config = dict(
    num_hidden_layers=11,
    hidden_size=256,
    num_attention_heads=8,
    num_key_value_heads=2,
    head_dim=32,
    intermediate_size=384,
    vocab_size=1024,
    hidden_act='swiglu',
    norm='rmsnorm',
    norm_place='pre',
    norm_eps=1e-05,
    positions='rope',
    rope_theta=10000.0,
    rope_fraction=1.0,
    qk_norm=False,
    attn_scale=0.177,
    bias='none',
    tie_word_embeddings=False,
    parallel_block=False,
    extras=['capped logits'],
    init='orth',
    init_std_qkv=0.0304,
    init_std_o=0.00648,
    init_std_up=0.0304,
    init_std_down=0.00529,
    init_out_by_depth=True,
    optimizer='muon_variant',
    learning_rate=0.0101,
    lr_mult_o=3.0,
    lr_mult_down=3.0,
    beta1=0.93,
    lr_head=0.00743,
    max_grad_norm=2.0,
    warmup_steps=200,
    schedule='wsd',
    decay_fraction=0.691,
    decay_shape='linear',
    final_lr_fraction=0.05,
    batch_tokens=32768,
    max_seq_len=256,
    doc_mask=False,
    train_tokens=236300000,
    max_steps=7212,
    dataset='wikipedia_en',
)
MLP neurons of a small language model. Each row is named by its layer, matrix (gate and up: input weights; down: output weights) and neuron, and shows model dimensions 192-255. Each number is 128 + 24 x the weight over its row's rms, rounded and kept within 0 to 255. A neuron's up and down rows have the sign that makes its largest values positive.
After each neuron's rows, "fires after" lists the tokens most often just before its 100 highest values on Wikipedia text that the model never trained on.

L2.gate116 [152 131 141  90 128 164 128 133 107 150 127  94 131 137 143 108 121 174  78  86 152 131 130 117 150 106 135 126 101 130 175 133 126 100 111 162 142 132 146 121 125 169 185 135 162 175 128 139 162 103 105 115  77  86 100 142 107 122 117  92 134 146 173 141]
L2.up116 [170 147 123 142 117 112  98 126 181 146 147 140 113 132  85 161 127 106 106 105 164 111  99 119  73 104 140 174 112 155  84 151 153 145 163 148 181 125 151 133 133 136 114 167 120 119  88 137  96 139 132 107  98 123 104 126  83 114 118 135 128 124 106 146]
L2.down116 [ 92 172 113 122 142 104 126 192 106 126 136 157 165 119 108 122 150 123  96  98  95 198 123  84 125  87 121 106 101 137 132 186 100 127 113 152 108 120 130 119 152 110 158  95 111 125 133 149 123 127 125 132 133 216 139 133 105  86 157  76 158 139 145 115]
fires after: " S", " m", " s", "u"

L5.gate124 [104 143 128 143 115 120 113 162 119 124 120  95 138 113 172 169 109 102 103 109 125 110 116 130 164 163 145 121 145 121 124 109 118 129 134 107 114 104 115 134  96 102 123 120 154 136 123 146 154  76 132 100  91 164 161 141  77 120  97 138 153 148 104 120]
L5.up124 [126 120 127 136 130  92 115 183 199  94 145 129 133 113 117 151 147 136 119 108 171  73 121 109 143 117  99 160 139  91 155 100 142 118 150 129  76 114 122 140 123 133 125 156 145 103 109 103 111 140 116 172 125 145 124 142 111 142 123 102 115 147 137 115]
L5.down124 [169 152 105 134 121 102 133 151 124 123 123 130 129 110  81 141 136 192 145 120 152 112 131 124 140 119 128 132 116 140 111 127  98  86 160 114 153 157  99 162 160  73 104 137 105  97 152 128 115 153 164  74 130  85 113 133 149 127 117 141 130 147 168 134]
fires after: "il", "b", "ork", "n", "ay", " b"

L8.gate325 [119  91 148 101 148 145 168 125  93 130 121 147 140 150 142 129 117  86 158 125 147  75 174 117 139 138 133 141 143  75 124 174  90 137 123 140  90 130 115 163 120 160 129 162 131 128 138  81 109 106 131 109 112 159 153 121 123 161 147 130 139 151 129 131]
L8.up325 [129 149 111 163 176 141 147  98 128 148 115 139 144  95 104 140 118 125 124  84  91 113 165 113 129 124  93 143 130 128 108 141 116 134 145 147 137 125 123 151 133 142 197 167  80 103  94 121 117 124 124 114 144 149 137  95 115 192 101 129 143 160 176 170]
L8.down325 [156 131 107 134 124 131 142  82 132 110 113 163  44 169 119  90 122 142 142 196 116 157 157 147 148 101 127 124 122 146  99 156 119  88 156 118 123 125 102 183 138 130 138 123 130  68 142 113 120 128 176 142 114  89  99  70 171 119 166 122 127 121  71 158]
fires after: "\n", "==", ".", " h", " the"

L4.gate92 [ 88 136 163 120 123 163 160 118 147 129 123 132 128 144 103 130 166 124 169 123 127 101 114 158 141  80 100 116 125 155 171 176 120 120 108 122 100 127  96 114  77 111  95 129  96 178 143 134 120 128 152 132 116 107 133 138 155 185 132 170 109  83 122  91]
L4.up92 [122 148 106 105 119 125 147 111 157 135 117 143 133 161  96 125 102 170 132 153  88 130 117 131 159  75 118 106 140 126 159 158 142 117 122 137  66 161 127 140 112 135 187 139 136 147 121 141 111 137 158  95 140 132  99 111 144 158 146 123 184 103  97 120]
L4.down92 [101 132 158 151  75 107 171 111 138 145 126 127 127 130 131 114 173 109 122 114 130 123  84 127  93 134 127 121 125 100 117 108 158 107 136 112 151 109 123 134  93 107 168 180 125 118 120 138 127  91 141 110  95 117 116 150 148 130 127 144 119 130 138 123]
fires after: "ec", "c", "ro", "ric", "ic", "o"

L4.gate308 [160 156 130 121 107 138 104 164 138 114 117 125 111 141 148 138 143 154 113  97 143 125  87 129 160 143  99 100 123 139 121 125 103 108 128 157 114 117 175 183 148 122 120 157 136 135 137 148 131 128 133 156 139 101 101 125 122 177 102 162 108 167 167 125]
L4.up308 [183 132 137 122 131  98 130 131 175 155 105 145  58 127 117 123 111 123  97 123 116 145  60 115 140 125 148 127 123 149 156 136 128 114 119 113 132 148 128 124 129 116 128  68 111 148 129 116 122 158 141 144 164 104 126 120 153 152 160 183  72  91 100 118]
L4.down308 [152 160 132 122 136 151 128  70 112 152 168 159 124 124 133 109 155 158 120 148 180  55 133 142 131  80 135  89 139 101 121 118 142  91 115 136 134 136  83  95 180  57 128 139 164 157 152 100 119 113 149 136 123 125 113 132 129 129 102 115 174 147 106 144]
fires after: "r", " G", "u", "b", " J"

L4.gate122 [132 125 126 149 106 164 137 116  89 116 118 160 117 110 113 155 146 129 119 121  98 123 146 106 105  68  92 122 167 122 152  89  89 125 152  79 154 128  98 127 124  97 180 129  96 144 140  88 160 146 124 115 156  97 125 117 150 149 121 188 119 102 143 135]
L4.up122 [171 120 166 154  83 107 139 109 172 148  98 129 142 140 111 158 121 131 145  89 108 104 133 116 114 130 126 152 136 170 145 149 133 109 114 135 130 118 145  88 175 129 136 114 106 142  92 131 111 171 114 138  98  86 121 130  84 129 182 142 124 120  78 145]
L4.down122 [127  93 137 108  99 137 128 121 108 128 159 106 149 120 126 149 157 130 139  80 123 192 114 100 165 158 153 181 156 123 105 132 157 122 104 125 155 128 130 150 129 125 151 139 138 108 110 181 119  94 164 131 111 116 160 140 141 148 130 125 111 154 107 126]
fires after: " N", " n", " st", "ro", "c", "an"

L2.gate102 [129 135 116 109  83 117 120 138 148 155 101 131 154 116 140 133 107 137 156 121 148 151 118 128  79  77 145 141 141 129 108 103 109 124 123 136 123 114  94 133 151 102 143 131 122 116 127 139 143  91 130 112 126 146 165 125 165 130 124 110 130 125 161 114]
L2.up102 [ 99 130 169 171  74 137 121 123 118 126 112 111 120 109 105  84  99 124 181 130 160 154 131 121 110 126 109  67 118 115  88 116 130 126 106 182 117 116 123 120 140 106 122 168 125 122 155 116 126 133 134 156 165 150 153 111 162 161 117 160 135  90 149 108]
L2.down102 [123  99 139 139 112 121 131 134  87 142 125 112 129  71 168 131 104 122  91 107 155 128 123 131 124 100 117 130 124 119 135  97 185 114 114 127 112 102 135 144 162  47 108 161 100 105 152 138 149  97 146 133 175 138 121 151 135 131 113  98 137 110 152 140]
fires after: " C", " c", "c", "C"

L4.gate210 [150 146 105 136  62 144 144  95 152 158 121 134 120  94 131 133 164  96 100 138 118 130 154 136 150 123 138 112 140 121 157  85 150 143 142 114 116 122 113 135 140 107 125 106 107 132 102  96 128 134  51 114 165 179 181  75 148 149  92 118 139 119 172 124]
L4.up210 [157 139 134  96 145  92 167 104 104 117 147 135 126 137 150 146 132 145 127 114 162 142 112 178  98 177 120  98 138 133 100 125 163 132 139 127 130 108  98 119 121  83  92 122 123 132 151 150 124 120 138  77 129  90 118 104 107 125 127 109 148  87 122 109]
L4.down210 [125  86 157  98 131 131  93 149 144 128 134 109 124  85 126 148 127 170 121 183  96 103 144 111 104 100 137  99 120  97 111 109 122 158 104 113 102  86 158 153 160 146 155 116 111 110 106 122 152 166 154 122 126 129  68 157 109 120 101 114 119 104  86 116]
fires after: "e", "g", " th", "er", "re"

L5.gate194 [130 133 141 119 129 171 149  98 134  91 127  97 165 117 132 149 141 171 129 141 118 116 148 152 146 109 114 138 126 124 136 143 163  92 124  73 124 165 115 125 154 149  92 152 146 138 114 108 152 110  95  87 114 167 124 141 146 106 144 144 130 117 165 158]
L5.up194 [165  87 127 179 116 134 152 132 108 157 126 108 154 118 160  96 166 116  81 121 126 141 109 105 185 103 109 150 134 106 141 109 166 136  93 113 113 149 146 103 169 123 157 125 139 134 133 124 150 165 146  99  95 135  98  89 127  98 151 138 113  79 168 110]
L5.down194 [155 139 139 136 149 140 137 151 102 108 125 137 127 133 134  88 165 111 116  98  92 175 101 111 156  97 116 141 135 149 142 129 122 132 119 115 118 127 167 142 146 108 133 129 117 168 166 139 136 126 130 113 117 146 110 139 138  88  97 132 159 112 100 105]
fires after: "an", " s", " S", "m", "ol"

L4.gate181 [159 137 116 139 135 148 133 132 158 202 133 138 106  94 138 129 138 120  98 124 162 138 148 102 143  71 122 146 123 123 120 137 133 144 100 125 131 162 151 137 124 131 135 142 179 159 166  93 171 157 137 139 130 164  76 142 127 104 108 130 102  93  86 158]
L4.up181 [123  81 151 120 123 110 123 136 112 149 152 106 143 139 167 107 102 140 149 110 139 150 116 127 107 161 102  80  71  71 128 140 140 140  91  77 131 103 129 126 147 145 123 145  93 158  75 128 121 150 120 149 113 156  86 117 164 130 130 126  75 124 113 128]
L4.down181 [130 157 166 185 133 131 128 118 124 147 137 113  94 120 118 116 104 118  91 174 140  84 127 116 104 117 190 166 160 137 146 138 161 146 141 132 114 140 146 112 142  93 163 135 103  90 125 114 128 125 144 145 103  88 109 160 129 158 132 209 160 133 139 148]
fires after: " A", " a", "is", " c", " C", " t"

L4.gate186 [124  92 118  92  92 145 107 108 111 119 139 154 156  80 142 150  97 134 133 151  76 126 162 124 130 127 113 145 139 126 111 106 121 138 139  87 112 124 100 141 115 124 109 133 124 150 147 146 164 120 120  80  78 153 118 160 111 132 131  97 123 160  84 113]
L4.up186 [114  73 117  77 153 115 132 109 139 132 124 113 150 119 122 109 119 139 148 131 125 126 121 136 107 178  98 121 155 108 109 142 135 102 143 111 118 104 118 105 149 125 134  80 130 110 166 138 135  97  79 102  95 163 125 148 119  85  92 132 129 102  49 130]
L4.down186 [171 153 118 143 126 109 132 157 117  70 134 106 111 143  84 114 114 108 145 193 136 116 137 151 119 127 118 129 167 123 180 143 148 109 128 123 113 139 111 148 144  88 110 122  90 122 123 131 114 184 129 115 108 115 141 116 108 114 110 177 104 117 147 160]
fires after: "is", "ed", " b"

L4.gate160 [134 138 161 165  99 138 133  95  86 150 131 184 109 137 177  97 116 147 152  98 145  94 146 152 128 133 199 136  99 120 123 141 104 116 132  74 132 138 121 158 116 159 128 145 154 143 117 148 138 173 164 143 117 116  90 186 131 107 122 130 137 129 121 106]
L4.up160 [106  76 128 124 114 164 132 136 105 154 132 134 139 140 155  71 104 117 146 138 132 137 128 133 152 138 172 110  87 143 124 160 135 143 101 116 106 140 173 138 116 154 146 111 130 133 138 131 189 133 160 160  90 130 105 177 148 104 125 100 122 114 107 167]
L4.down160 [124 127 135 163 166 116 152 107 142 119 142 129 152 134 111 134 120 156 141 106  90  76 118 117 125  87  72 151 125 146 144 105 111 137 162 136 113 128  97 118 174  95 119 161  92 114 143  92 123 154 143 124 115 120 129 125  82 130 131 121 100 104 177 143]
fires after: "or", "ed", "am", "al", " n", "ur"

L4.gate237 [135 120  79  56 142 136  74 163 136 112 144 167 102 128  96 106 149  97 130 144 137 100 130 130 163 120 115 118 118  92 123 120 171 129 125 134 154 140 132 107 111 145 143  79 151 109 166 114 122  94 111 118 158 151 158 104 120 122 119 113 163 129 156  96]
L4.up237 [114 137 131  79  97  97 131 100 175 142 149 101 150 123  99 102 116 131 148 110  88  90 130 119 137 120 146 123  80 153 140 109  81 113 107  96 125 111  75 110  83 132 132 123 119 149 151 140 135 127 147  71 132 135 141 109 108 124 126 126 130 139  92 106]
L4.down237 [125 118 115  97 105 113 141 119 102 139  94 151 140 135 102 112 105 141 125 142 141 129 184 123 125 113 154 138 100 144 135 103 100  90 135 169  98 120 123 111  97 125 122 126 142 160 116 127 138 156 147  94 156 143 113  97 149 100 132 122 142 107 113 103]
fires after: "e", "i", " J", " P", " S", "ol"

L5.gate309 [139  71 160 142  91 130 142  89 142 132 115 120 133 172 153 131 168 158 114 165 165 113 125 115 159 155 157 113  87 140 146 156 155 110 127 123 145 139 100 105 118 126 136  61 125 107 114 148 143 143 100 114 168 126 140 159  86 149 139 110 104 111 119 160]
L5.up309 [118 183 138  95 120 139 140 110 135 117 138 147 142 103  92 109 150 143 165 157  95 131 140 151 116 146 116  98 120 114  78 143  93 145  78 165 138 121 163 145 151 120  96 116 138  81 169  91 143  88 112 139 128 160 125 146 110  88 140 150 147 113 112 117]
L5.down309 [108 113 119 132 142 150  84 118 118  94 140 101 108 155 116 129 132 112 164 121 135 126 109 128  82 116 129 118 151 126 113 118 148 151 142 125  98 125 146 150 118 123  75  93 114 107 146 143 116 134 116 144  91 145 130 175 139 124 106  92 133 135  89 121]
fires after: "is", "l", "s", "as", "es", "v"

L4.gate197 [126 136 111 141 151 131 151 113 109 132 141 145  78  69 145 106 134 139 151 119 126 126 134 139 132 162 124  90 137 118 138 116 114 125 104 169 102 120 150 102 161 149 125 104 134 125 131 171  75 131 156 141 133 127 146 113 114 138 174 120 101 108 137 136]
L4.up197 [ 98  99 139 115 106 156 193 161 118 143 134 127 148 140 101 120 131 124 115 103 110  93 149 134  90 136 164 124 129 145 127 108  87 103 161 143 162 131 126 132 162 175  87 138 159 100 137 124  95 133 121 112 118 149 166 162 117 104  69 151 124 142 106 143]
L4.down197 [168 165 108 113 135 102 129  82 119 133 110 103 153 184 162 126 138 132  83 105 118  64 151 135 148 111 140  98 174 107 140 132  83 116  92 180 165 147 124  92 118 154 111 191 152 122 149 135 141 134 138 128 110  95 159 149 134 107  91 151 107 147 127 114]
fires after: "r", " t", " c", "og", "i", " T"

L4.gate365 [116 128 133 133 149 152 110 130 117 103 154 138 167 185 104 170 119 105 156 135 120 125 132 144 138 110 130 124 140 128 137 105 132 134 162 155 177 126 141 136 160 149 101  97 133 115 117 133 162 128 154  85 113 167 131 137 144 143  85 152 145 148 128 121]
L4.up365 [ 91 119 140  99 103 127 114 126 120 133 149 103 108 165 167  89 150  70 123 114 135 124 147 107 125 132 114 127 136 137 101  89 137 139 150  95 161 134  97 126 102 118 131  94 106 113 115 104 103  95 123 112 133 176 144 136  79 129 134 151 130 116 122 154]
L4.down365 [120 120 105  85 103 110  84 125 128 117 125 116 103 164 139 158 157  75 112 119 158 122 109 137 107 114 185 121  64 135 117 135 116 129  68 116 149  55  80 114 119 111  89 133 149 133 171 125 119  67 120 119  91 141 158 112 128 124 161 144 162  94 105 112]
fires after: " t", " B", " T", "e", " s", " le"

L2.gate308 [132  98 136  81 142 141 158 143  89 153 124 146 141 133 127 104 143 152 110 117 159 137  94 153 153 145  87 151 152 134 130 142 118 175 134 104 155 165 125 122 151 125 124 145 155  63  95 132  88 117 109 117  91 176 113 115 148 150 151 170 155 122 129 148]
L2.up308 [134 122 126 128 107 147 105 155 105 108 124 142 128 100 124 133 164  95 133 142 139 126 145 107 135 118 168 117 125  91 120 119 110 118 150 101 118 146 160 107 132 140 113 116 164 158 173  48 141  80  54  98 108 148 133 131 127 155 100 145 127 126 131  95]
L2.down308 [ 86 142 133  90 118 145 169 169  98 129 129 180 142 118 134 150 158 144 134 112 132 157 110 152 131 135 166 146 128 117 148 179 133 137 144 123 114 136 107 120 115 129 140 142 149 125 126 117 165 134 111 160 110 166 139 152 132 115  72 118 160 120 137 110]
fires after: " B", " S", " b", " F", "b", " m"

L4.gate258 [133 168 107 160 127 145 103 112 140 120 105 161 154 159 106 110 127 147 138 123  99 136 117 126  99 126 121 162 152 125 118 136 134 145 117 140 106 117  86 110 156 120 126 117 143 131 133 175 175 143 137 135  80  83 128  95  87 123 147  88 134 180 102 123]
L4.up258 [137 138 108 115 122 110 114 118 140 140  92 136 116 131 128 125 131 141 130 168 108 111 180 129 123 119 147 117 134 115  98  97 112 152 152  89  83 111 138 166 144 112 153 173 152 177 120 139  81 134 142 170 134 140 134 145 126 135  99 107 135 120 141 158]
L4.down258 [176 165 138 127 105 108 122 120 128 156 104 127 130 109 144 105 116 146 117 117 140 133 142 117 122 132 140 112 134 149  56 115 123 137 150 134 106 135  85 145  92 122 136 147 122 128 126 163 110 152 160 165 116 136 114  70 122 105 127 108  95 110 131 134]
fires after: " J", "n", "s", "x", "j"

L4.gate311 [122 148 113 150 166 151 154  98 142 148 169 116 121 107 144 173 167 140 161  92 114 149 112 159 107 133  88 114 125 133 164 172 145 140 114  94 113 113 120 133 132 151 141 142 138 103 161 112 164 128 154 100 150 116 139 124  87 105  97 120 128 104 134 117]
L4.up311 [138 110 111  48 128  92 120 129 144 153 128 149  93 158 146 148 155  94 111 162 150 140 104 141 116 100 141  94 120 169 103  83 167  87  99 146 127 180 153 120 117 153 157 127 127 145 108 139 113 170 147  82 138 144 165 119 136 143 127 107 129  95 145 118]
L4.down311 [144 124 178 118 155  77 154  96 138 101 139  97 131 132 105 131 169 157 129 121 176 130 106 175 137 138 118 135 146  79 109 113 124 118 125 109 131 121 178 112 159 121 177 138 132 123 141 133 144 130 158 152 126 116  97 159 118 121  73 131 164 103  76 113]
fires after: "e", " U", " le", "re", "o"

L4.gate364 [155 136 125 107 161 121 109 112 144 106 148 155 148 131 117 121 128 134 106 144 122 127 113 139 112 134 137 131 129 145 128 150 109 109 116 110 154 147 157 128 114 110 100 162 125  98 136 124  87 151 181 173  93 112 173 121 148 105 145 176 112 115 150 128]
L4.up364 [ 96 168 114 138 134 134 117 129 147 112 132 177 142 101 126 132 147  86 132 146 118 134 102 133 125 102 169 145 148  92 122 128 125 101 134  96  67 118 152 121 129 133 149 107 161 113 126 104  68 124 121 140 153 154 169 106 172 150 132 152 139 101 163  81]
L4.down364 [111 147 120 120  99 155 138 134 133 148 110 112 137 104 128 154 119 123 114 108  64 132  98 134 136 134 113 110 118 115 114 111 158  93 152 136 128 114  87 125 135 140 164 110 171 122 132 101 126 133 146 138 155 137 145 154 132  79 101 143 176 136 121  94]
fires after: "y", "ac", " A", " g", "ut", "ul"

L5.gate51 [131 137  85  95 144 120 118 109 124 121 113 147 137 101  82 132 129 133 119  93 132 120 197 122 113 115 109 115 155 154 158 105 113 126 124 134  73 148 130  82 151 148  87 133 151 125 111 152 115 165 146 112 144 148 148 113 119 156 164  86 174 183 120 106]
L5.up51 [ 47 125 127 155 109 115 163 137 159 110 155 110 141 108 134 142 152 141 115 168 167 135 140 125 119 105 108 145 129 120 100 100 155 174 106 145 117  69 116 145 131 120 119 166  90 106 137 152 114 119 153 164 112 109 145 153 145 116 139 144 126 123 154 129]
L5.down51 [131 140 146 127  98 155 132 110 122 108 108 141 179 108 114  83 124 141 124 102 134 109 132 151 165 157 106 140 161  90 160 152 150  69 148 139 153  95 155 109 154 134 107 134 133 135 139 102 109 110 138 122 141  99 140 133 161 150 159 100 161 122 148 118]
fires after: "re", "t", "p", "ent", "ist", "i"

L5.gate331 [146 114 160 153 146 134 147 133 140 185 167 112 115 154 123  79  90 153 118 151 117 106 133 175 126 105 167 139 108  95 103 164 133 140 104 139 161  74 178 107 167 117 137 131 130 112 132 128 105  99 106  86 121 116 129 129 135 104 129 103 161 100  99 142]
L5.up331 [140 140 132 134 187 121  83 129 144 128 162 134 114 116 126 137 118 146 167 131  84  87  97 131 146 119 111 156 131 162  96 171 160 169  77 138 117 144  95 165 119 112 105 149 160 151 132 132 155 121 133  96 142 142 122 132 120  98 157 169 140 118 115 158]
L5.down331 [141 159 146  71 149 112 132 129 157 170 131 148 133 164 132 102 113 126 102 129 107  83 143 133 112  70 179 118 129 138 142 115 140 103 128 135 114 107 111  96 155 148  88 135 141 153 178 130 170 138 136 108 147 129 101 127 128 101 147 144 108 102 117 156]
fires after: "c", "e", "i", "re", " J"

L4.gate97 [108 131 130 116 128 129 123 156 166  90 162 127 122 139 119 111 179 198 166 150  73 139  90 127 131 158 101 110 137 112 150  93 134 102 130  83 153  92 138 104 151  92 178 115 119 135 138 119 167 123 142 115  94 134 120 115  61 148 117 157 107 125 189 171]
L4.up97 [107 134 145 123 131 122 111 129 182 108 141 107 103 125 109 148 141 105 133 178 101  99 146 138 114 135 123 165 108 154 185 138 167 130  89 109  79 142 120 110 141 124 128 132 156 122 118 121 152 133 150 130 155 144 138 169  97  99 154 135 128 140 126 135]
L4.down97 [ 97 131 110  98  94 116 174 132 110 141 140 155 112 179 149 134 134 160 128 129 143 154 129 116 130  73 134 107 152 155  75 143 155  77 103 120 154 103 117 172 153 180 136  94 136 174 138 145 108  92 126 122 136 161 132 204 122 118 144 156  98 114 130 154]
fires after: " W", "i", "ou", " U", " w", "e"

L4.gate307 [125 120 119  80 138 146 126 153 148 115 133 123 146 119 156 138 104 124 113 114 139 140 119 111 128 145 112  77 133 151 165 113 120 141 117 155 139 129 122  96 112 146 119 136 152 171 117  94 112 125 190 106 102 153  83 153 159 102 142 120 153 142 124 152]
L4.up307 [134 200 126 136 165 164 147 141 137  91 103 132 131 132 138 155 129 113 133 126 160 120  70 128 126 129  98 184 124 134 123 154 144  99 136 174 193 104 144 136 114 105 133 158 150 118 120  96 113 132 133  70 138 136 129 171 109 102 153 126 129  95 146 138]
L4.down307 [193 122 134 159 186 120 140 160 126 129  94 104 142 117 152  52 149 158  89 125 133 140 134 105 136 149 184  93 134 121 122 149 130  90 154  93 138 137 119 138 136 151 135 157  99 130 168 142 105 148 163 136 130 125 119 122 112 102 154 125 127 102 113 147]
fires after: " s", " ex", "x", " S", "s"

L5.gate193 [148 145 104 108  92 139 160 136 145 162 110 149 137 175 172  88 161 107 107 117 146 141 138 121 135 134 150 118 160 108 107  90 142 117 115 104 174  96 140 142 122 148 149 125 109 136 120 130 124 137  95 113 165 122 117 136 159 111 124 130  98 143 119 103]
L5.up193 [147 124  86  98 120 135 169 160 143  97 131 110  86 154 134  94  99 126 146 108  94 141 124  99  84 127 103  66 120 136 151 162 177 127 115 146 141  91 153 122  90 125 123  82 112 137 130 118 122 138 116 160 127 120 151 146 127 157 111 129  83 141 129  87]
L5.down193 [175 134 121 145 129 123 127 109  89 170 116 106 111 120 148 143 135 181 116 159 121 115 158 110  99 134 146 131 150 127 121  80 150 127  99  90 100 172 154 122 176 131 134 114 126 122 131 127  82 109 114 127 110 111 127 177 149 139 131  98 144  96 140 102]
fires after: "ul", " a", "u", "b", "ord"

L2.gate234 [174 135 136 111 193 104 138 140  80 155 129 103 136 117 144 151 111 132 148 107 140 147 183 129 117 104 137 107 156  88 141 112 157 124 112 138 103 111 134 123  89 143 142 179  86 118 115  93 146  88 148 138 126  98 136 148 196 142  87 154 140 154 171 144]
L2.up234 [149 104 115 126 142  97 123 141 127 170  84 115 143 122 147 167 122  94 144 102 161 150 193 134  95 138 129 132 109 133 118 124 147 142 107 146  89 115 130 115  85 117 153 120 115 117 158 116 120 123 160 123 132 112 121 198 166 139 137 141 133 146 113 113]
L2.down234 [154 127  89 160 178 137 123 128  97 185 159 133 129 111 140 113 111 104 170 120 159 136 126 126 148 134 134 119 136 139 120  96 101 188 130  89 137  93 131 106 104 133 152 108 118 124 130  99 139  59 161 133 126 137 151 123 135 153 103 116 108 137 136 107]
fires after: " n", "l", " Ch", " st", " N", " for"

L2.gate126 [145 154  92 114 134 160 119 139 117 135  77 158 107 127  87 143 143 120 167 140 162 167 110 103 120 128 157 131 127  87  96 110 119 112 109 159 162 131 104 114 144  99 115 126 115 162 152 107 144  83 153 101 146 151 109 127 118 101 146 111 147 119 113 145]
L2.up126 [124 146 125 113 118 119 134  76 127 123 129 125 118 106 146 151 116 148 116  78 128 110 132 117  57 151  98 111  90 128 101 110 107 105 140 123 130  97 113 135 127 140 156 129 103  98 160 120 111 147 144 133 147 115 143  96 152 134 111 125 156 161 109 104]
L2.down126 [126 178 154  71 133 162 105 157 141 143 141 100 125 137 159 100 117 140 112  63 122  79 119 155 114  95 149 126 127 129  89 153 119  98 107 139 138  56 117 117 134 117 146 153 116 152 130 134 136  93  98 146 115 103 164 139 147 116  87 118 131 158 117 120]
fires after: " t", " T", "et"

L4.gate211 [107 125 142  70 134 144 119 117 119  77 106 112 161 105 107 130 127 128 111 147 147 141 109 166 127 125  59 127 143 160 116 168 124  77 107 121 144 114 107 118  87 103 109  80 132 121 108 124  80  90 121 131 145 149 130  96 106 166 139 147 136 141 168 117]
L4.up211 [127 121 117 161 144 151 102 140  82 116 116 118 164 169  95 118 137 122 124 148 126  89 176 142 141 148  87 156 174 151 107 120  77 125 115 145 126 110  89  99 108 123 113 120 140 143 105 113 133 148 114 161  99 122 121 115 130 123 126 136  76 161 120 167]
L4.down211 [ 87 126  78 138 133 156  91 133 118 132 153 110 148  82 155 142 119 118 136 105 168 102 153 132 114 126 157 137 116 147 117 132 133 122 111 117  91 167 131 112  95 115 103 137 113 131 131 107 145 161 115 125 126 118 112 125 117 138  99 106 111 159  94 168]
fires after: "p", "E", "ac", " E", "om", "am"

L5.gate0 [116 126 128 119 142 152 139  92 112 136 102 116 146 122 119 135 144 102 149 112 121 141 108 135  98 101 134  98 132 114 128 111 107 115 128 143 138  66 133 110 132 112  99 122 155 125 126  93 137  84 144  89 166 126  91 117 138 157  62 107 175 130 154 118]
L5.up0 [143 116  83 111 158 142 157 110 105 131 105 116 120 131 145 143 140 105 130 117 142 146 114 149 123  89 136 160 104  93 136  56 103 135 151 104 117 125 139 120 128  76 135 128 153 105 102  93 132 122 118 134  95 135 107 143  92 152 148 130 160 125 133 140]
L5.down0 [178 145 112 104 168 113 124 137 137  87 165 167 111 159 160 119 142 143 160 110 120 108 143 122 143  93 154 111 133 125 143 129 110  95 122 104  99  97 122 101 133  93 112 130  73 165 146 114 104  93 132 117 115 111 131 140 109 133  98 101 170 133 122 155]
fires after: "d", " t", " de", " v", " m", " con"

L5.gate128 [117 157 138 120 155 106 145 143 120 139 119 153 147 130 101 138 127 136 143 140 168 112 129 132 123 115 137 117 124  95 100 117 117 133  93 142  83 125  90 133 134 112 126 151 128 121 108  87 126 146  83 106  66  95 104 137 148 134 105 145  77 130 100 123]
L5.up128 [111 119 125 154 139 132 181 150  88 119 121 168 167 141 141 130 107 139 161 162 149 120 109  82 124 116 105 141 139 123 135 113 106 179 126 140 111  96 127 135  94 160 128 130 157  92 106 118  90 127 132  93 145  91 153 153 140  95 115 115  76 126 143 129]
L5.down128 [118 119 124 146 111 132 154 130 122  74 138 105 174 132  79  74 136 113 135 115 134 114 138 125 125 109 138 142 151 140 135 127 122 131 138 105 148 122 160 133 135 139 151 131 132 130 143  84 139 111 123 128 185 145  94 112 161 154 115 124 121 129  89 128]
fires after: "i", "e", "el", "ent", " the", " th"

L2.gate51 [181 139 121 113 151 128 102 130 136 149 134 124 115  93 111 125 147 102  90 184 105 134 101 130 119 110 137 149  99 131 115  82 140 144 164 116 125 129  76 142 101 149 113 111  98 133  86 152 148 170 117 165 100 106 111 139 116  78  70  67 110 148 155  97]
L2.up51 [129 145 129 191 141 126 122 152 142 121  85 161 116 141 111  73 132 110  93 154  96 147 152 152 108 121 137 142 125 117 100 125 128 149 100 111  96 134 132 154 104 173  99  66 164 169 102 108 171 135 113 155  89 161 113 177 128 162 154 112 124  93 142 132]
L2.down51 [167  94 109 141 140 128 105 154 128 110 126 138  93 114  98 129 111 123 118 150  63 142 133 154 122 116 153 113 107 112  75 138 118 132 120 137 105  86 112 129 125 112 109 140 108 150  78 159  66 103 134 113 106 130 122 128 141 153 157 123  92 152 138 100]
fires after: " Un", "un", "ur", "'"

L4.gate347 [165 128 101 138 127 138 115  93 159 131 142 147 100 128 137 144 133 102 123 135 132 172 137 112 137 132 145 122 138 138 140 144 119 111 116 125 180 113 141  94 180  89 157  90 114 162 115 150 143 144 127  75 137 123 126 139 115 130 147 182 139 152 142 132]
L4.up347 [134 141 155 136 120 102 161 135 127 135 125 136 116  96  89 115 123 106 118 124 120 158 189 150 141 130 120 165 101 131 124 151 121 110  69 132 123 150 103 117 149  89 129 107 104 102 138 152 201 132 128 119 135 135 146 153 167 129 130 137 111 120 114 113]
L4.down347 [122 116 129 116 135 116  97 161 134 122 113 177 110 130 136 100  90 152 120 131 115  99 161 117 105 152  93 155 140 105 138 137 154 121 168 121 166 113 116 105 130 131 208 149 131 120 131 132  83 183 124 143 102 162 132 131 155 130 114 102 132 157 141 151]
fires after: "ad", "p", " r", "os", "is", "he"